MLP neurons of a small language model. Each row is named by its layer, matrix (down: output weights) and neuron, and shows model dimensions 16-143. Each number is 500 + 50 x the weight over its row's rms, rounded and kept within 0 to 999. Numbers have three digits each. A neuron's up and down rows have the sign that makes its largest values positive.
A block is one neuron, or neurons of one layer that tend to fire together. After each block is what it responds to, as a language model described it from the Wikipedia text at the highest values.

L3.down680:468486426584495422559529545471487514508459539459493430504553482500569490514542524475416430462429444458476504504436519492466575511535475529373527507433568470508531480398517477482559509411485515437482476472519507524511483425470501469435510503607468479595529359586457532534430486594474467473450509392492487487429470539503679331491433449566500407510563583509446535589531571498586515437491
L3.down768:440520435471521540583515625567364478435560463471448476511552535508559466448451494487482568551482565556449422533518454470485561441511470493509412506621569553451438541537463460514551486503459467497578451502576473466485428528487519527509515436551537511518536576491477415540428626489369433568466522518481492452462549481509601554507498615495395471501557462438508498505480561447429487549456
L3.down877:487470542454547477436481504533525466476426621522430534485584539505519526527496538461483430522554509443461517589452479467390578489542502563494632546472522500431542517465504575494452467558491498454569519506452559454492493423443487500480467460521531410531541506469539508454517427656506430578454454432493566506514478513527419473524534469496515515503492567518451489411494502517583562548505
L3.down889:414552528445364507520470612510421522597497475526548527480448552522511534537561406484521448431538573522467595500584483425501455502502572410497550476476497557441498427471477524507465574523494501535530482487493521517403512530471473492529460529474518531585526498535498539505510503410568496386458469506431485504578579559500736415517381452491517547565539461501466484532506466517549428388585
L3.down1012:506557420477489588519483624473571514450544568493472500477561554471473498531532451466422546402512519447572524553509494449554456479428490412502445495467479596506490436460526488469448510486438538456518474506514416534466452548538468482517484419396442474446542529421482508554539509599579458494480463457518484502504463541410809508494482483525458491445438544409486503492440511660419482492432
L3.down1091:445517404539508603468536673582508518468575479510526494511461451447551443562508426465471538431417497567484509481476576600460485532538556481494420540479463557509432502488478470461513394595532518481557505501393505519487375423496502574521516467472501541495515604505478458529488537475562494447547529380528448540486491464458693481528558432462467450558565509556537455545435500556517445567459
L3.down1181:496488534558556517413417588491448469570554604544536545474439523486511547489521488427485419466569560509494551481543521539530448443509483419509420457478534514452533448600532542490520514546585498379586504510538577445468435439536610508464578509453520427463561510524485497366512560470491528581451520485488551475494493399491445465479562473491474540508467560516519444502531480626553483566391
L3.down1277:520498433432530447454483659446460564467507500449487495475479453484539585538462389505451513468515495490459553482505427534508574449455539506495572483554530594544522519533507630428469525490531478460470486492559519526571446513431495480524527509546555527458523552468609480511577399551393475517489503496524516529551535453488725488464528454468553488453564486460439484514508453565438417511591
Split-off letter d. The token "d" split off mid-word, most often the past-tense ending after verbs ending in -e (change-d, include-d, complete-d, place-d), also inside words such as mo-d-ified and A-d-ministration.

L7.down964:526444489559489588521502500472515479506482499496471563530484482521443555478483527468496513481497502533517519542603499489407401544481580431379569551372464518405534458486414545385538484415576495478447580484514500509475465496494488463523502568469496509555500515465480553527441456407388505473494548439556511548499399446499542514490556559506506537508512535473455512514461492424536484512440
L7.down1010:505470508633515450488512413560525505551508511430418463552480506512507532494570586471586438537434396484471522551535482552539491525553598546487569537534476477528489423566567577520565524579440520488526509425457496545464600557413516455527421526539479452493485544559491569459491527537479395538488466494490484548551508501540505403484561556530468425476538492519547453497451483491451525577553
Arabic al- hyphen. Hyphen after al/Al in Arabic names (al-Assad, Al-Ittihad, Al-Enazi), plus short mid-word fragments like Els'vi', prob'le'ms, Als'o'.

L7.down270:486506389561531527412466548554517452442503439485452499445527517530466527451489539469448517487481449512382540538438494535506505519577445498511508578477475513470413463463533484496568470539555440433505444479514413521521532489561493494537433514552446489472495516525548526529529449404402531463446543508424415543503441504510447493509493540589397497484530474494490407526528546434552483587514
L7.down542:481533503518584544471476549434444544543500455483535439488448601573527486480399444452527542545492483524405492430455514472537510583483430484535562459539449514496520515440548449538569502549578557596564457520534458531499549590570450547576481519466555510458511448484518384457564605434449557530565403479497505550444497497468505391531601641448460535525511422493595543492510498515511513543554
Mid-word fragments, "middle". Short consonant pieces inside split words, above all the second "d" in mid‑d‑le (middle class, middle school), also c in Garcia, p in Despite, ad in stadium.

L7.down19:508498581424495548637519361453473573465497518550535585488470412416523516388527530566417485481468461485532503514484454524401451500497570473412489418579520559504538449489493519422528472458436503504453479539522578544415457506401438491566507553504555464488467450500535533447519556535501454568548542483436497436510516506543530496479442374592515472497461538478432523440474486442510492445591
L7.down1091:489516456517466440465530514515517434461490526473555524482538489558506442491513479465543572432442571442478343537515445591406522569487445496440544559511533490431437417433484415486495439499554515505487539526555479488491456413358563514490498636512463478503459450509510467500481526365533483482473434382398465457511446506553523535566564527508428511495515424469464458530446474536503447453408
Mid-word fragments, esp. "Suc-ce-eded". Mid-word subword pieces, strongest on "ce" in "Succeeded by" in officeholder succession boxes; also "amp" (Southampton), "ce" (proceeded), commas inside numbers.

L3.down328:557494560460519467449418611501484606533511482524478499575524499547479479532440499420496449493386468461474464516492537536467483450573467456520546425429441382574495524518466449440516551469617485424508488478433501610502433468398512413609488579497435509532521499518461467501568562490389463511611555457513523459498558448455655532557493502488392431449480541492459496509458494425517501430515
L3.down559:561530475557552386497509485500433596480478429533419460474494533482510559565502517540444561543488613532603440501650512588475528430538523628524410475420509574590524575499535350488518385501468476466529477431474486438469487488445442630536584506520482542497503658491487459505542425438403421524465503496529547620431544644456531511437476502462527483546515566549501433487472526449476512559490
L3.down609:491462549497525584510492487500516496508364587443514528523524504544477578473374527486480569443551553575504520399540520513440533646495537445504538498459539553567496448514481514479472496395568505488534499461445514386470565522456428512459493511547415480517517540491572478525443568448471543485562527420489470560508468529430548503558557415519496497470486456450441471470468531461473409495587
L3.down816:437478564445467473444415662503518472577482493450364386414455538422521486461453464529491475516404464424429559495595540508532466485580404470404551466525463607549475500483553479538485532511536535522473479458495456471566400537524520471453446497415578528496565490521450485625472493504471537536493511462451532451620552425550674483449452460581507358419456481588487448563435464413528550504502
L3.down947:492616514433470443502555522514538498495484472528527612565534422488498490489475381426461516481400494462515469538454543561449533530587611467482493451560545540552530444505453451466562508405557534530456467507449545475561514524516460541562601485486516501455503478526408497518485490574451484618495529527490505422477510404504484483527558481502387437565543464360450501554441482511467502580468
L3.down1013:518487516486594433434559563451484538529487538443520529526495548492607540478538533493502522496536462548457507536460529542381593482516482466512469442529472528421560462454463368503596481522482458482478438475502528534428509501522486480501420539455493549429490517573487495528506443541478497513448532497463486586504648423528538552565550596577548552443455527486565534445505569534523445408499
L3.down1176:477445540529473523482541356418536448446501498415484521473542476449441600501496410575501463553463487503381437499477426572514510439422519574499611575476530657450511425449475507489521537404522444464457541552616505515458584460503489495475582499464505473543563488497474477491521425459476373475534422447428495517432488444411437543469410490509468539460496532485541501470515523480512421446497
L3.down1229:513439486482530613456488530577464523483502464514444472491505493609490398392503545581516580506521533521526426458435535428564422495553508525444509532441483503457497442536491496511520491455473474497417544491487538509527491485558435531507515440439510549428484527479376471501541471499541501477532435455551487503457505478602311499514468509493506559445489553491507422546600565423531541422445
Word-final "ce" fragments. Mid-word pieces that finish a word, mostly "ce" as in Sour-ce, devi-ce, Hora-ce, and also ul, um, lin, as in asyl-um, Ber-lin.

L9.down246:497402436458504671524489545449487465422502399449602549568491389511495530477494416470445400527495505535481557543535483577595486510537475471563499510480489473471553557523438452517498441536472516413529512460509484529510469597450470532491484617530548466546482561595507510509623497407521477536598471459484496411460463514480529538443489529460459417531490568440504453475516431526433493504485
L9.down846:558581499493486480404531574449544514462619526411469475500518536515577489468569534522541446503379488554543554511509485518622449515469470509580483531587481539442458425561404436488517557485440575493600558548517499502441538503517519540488573522603510503539581434530610454528543504469526534487503568480512496501571441557528655492579638512518519516563511475496417549442559500531521459571502
L9.down938:511495456530487457597572518545490591467515374497520554505459516556501430527389410426514551405464580535528543505446452507478513470581479411520437478405516491478555518557492414422399488553509452432397471443537454457492437585518431494507551518524574479450483513443495467461557511473456472510509564469485477450465508416482549513551570523542471542554577570583473545578457440507417480525492
L9.down1230:490609448516434523530581429464470496421495515402494587492533451485450456401492531544507507473456493464477632450482514501561476546468445486435489490452592553503517499560498565491507562506515440560580499553400475580520527427559517499506502520573565538518529520480556506552566505430507558466495505519443432540546524560511399541571521582390572513570552533457509448433409487568599458417438
Mid-word consonant fragments. Short mid-word pieces, often a single consonant, inside words split into several tokens, such as Atten-d-ance, et-c, Accor-d-ing, Ent-r-anced.

L3.down85:494520423517562455525386554527593592525496453565568454457486524562527506441542474608610505534598537488529421483457461468519526547521527536524444485537481542476511475483622508447508507459460440584544488442513437401487428476482492538519534480485474563502506604467499512573452570541554513560568523366487573468452459464565620471449585466489412518503407470407593414496431503517475442491476
L3.down273:536577432489583481517475574382557519587526423555601443550490498524531455446561447454528516500486607556491464502478505483465467469532498443428538448497506510440521617530531481602578467429524470496410524431509450481543493482502505598450457496463531534541547517572460531477405508508431533557489478446483475531567502459426506524493545553454541463470535490516540494415512595480510456532581
L3.down504:424456474476496475423475486474386538434462490544439499566418509538456470504462406422553487482524547445498537577453538523498491535519500492537561500444529568528526472521543487502464493505453431484472546526439529497475515423474373494431566448495455463536483419488454436581441423504497430489496470470501540454458570459399577456525535541538453548557488517508417512559493479516499641602574
L3.down533:473471464481600425513434567455489467471468469462549465507507510587629456517458463564572516523426565476477430514403453485459568452497520489592447574413495535604471504555545487437424501525456427465484545543471505520530529533421504451542432492479516499618451503512573459443549451537456520533414468533474543410482523405428700468442507513471504493482470581603486518569460564455515609613517
L3.down540:431568386503517474422472636528444398472447500536452546503478450523534484498473481567529455500496501496464468482465465518465562466446548516554486489476549478596481551397524577464555439523528536504442391550435422464545381525467453512525614465487501450538521509513559523584574643547595428533468473428552494487459459539519646560496460505487436557498516482526545559496589434495483556450496
L3.down720:425445472511531456498523570563530504540475533507516537460512534402422501511564484559490557528505461483517526511555533467505505469533371550582529479536520458671485507506527502525551487526452617560502409520612494489528459454525572479494486323460444469466442429437477480472467615508570499501541434627462507481362478477514579369553488518548419517485499527398549534457514472462574612436441
L3.down927:502463474501580454499496414466507491493490539538447607541519488571477558472568522551483544498523555559510456455467466388523432510537486452526476390597448490432448459542509423485576522578432447461477559443512509513389610539576403444526479471535535534513502563542475557504458467495583506462528466503509507515548543507428316583499478463502580544466507567554432642431446531620490488335496
L3.down1122:458433517486527544548553439425530515526606487455449464386510475579598542426404487514525531423471467509485508519509512438569540459450620556462443501505514475538442461510455616493470548523402534512580381518423461488521566582473453482479514416524483561480457527544457471470506545493551439543492516504476445484486473605487454543512617472383464583517529487359508505484486540412563512457489
Mid-word "le" piece. The subword "le" inside words, mostly after a consonant or word start, as in paro-le, ma-le, mo-lecular, e-lements, le-ague.

L9.down136:414493444526551484600497470559378490384494457600507472489476508570479478574516505502592473466450470550534521484537497525437520499509529476506392432400504480475586467515441568479501463460485445498561553515385559470566484564561522509494510554503426545531608539511589504516480482511473478436569598550432430602440411500432502479473578507468474520521518511518405524437516614507513401555415
L9.down357:531468446516500407684498540491504552545515518635502528540575483463434458590443436461504487451507508507541513480561563468539516435554476519466580537434531483550578522533594530505568533511485546454576534477525481457563439517525459493499589570638548515503528514556491534480578448614444514482504490475479483539501475519507540544537478561420495513488530521408429560506441564487519388623457
L9.down1033:564485500419614427443464526557433483532440514594518524554570479486598447572450408429480525480510548617481544454473499526443544522577547522487562459541638465418584455503557491470463492543493476567498458473522476460502516496534422428511583549502529486522478484538480606445530435485473592467437584464415418479542533496474538521456515468410500463419546637516430555489443469451493499449466
L9.down1213:535428539578502578519500562577564514509487510598454614441483411539367416480520520530504501495398521571491501557554522518581482564510402434456582480417514425452423516473505484495507526540488580447512532483464544519515494571439435496528569592455623548468510486453416455558464492483481550521590473484415564538545463495567427557525533513528433510569488489466514543470441483571466460537482
Word-initial L fragments. Opening subword pieces starting with L (le, Le, Lo, Li, Lu) of words and names split into fragments, such as le|ngth, Le|pidoptera, Lo|comotive, Li|versedge.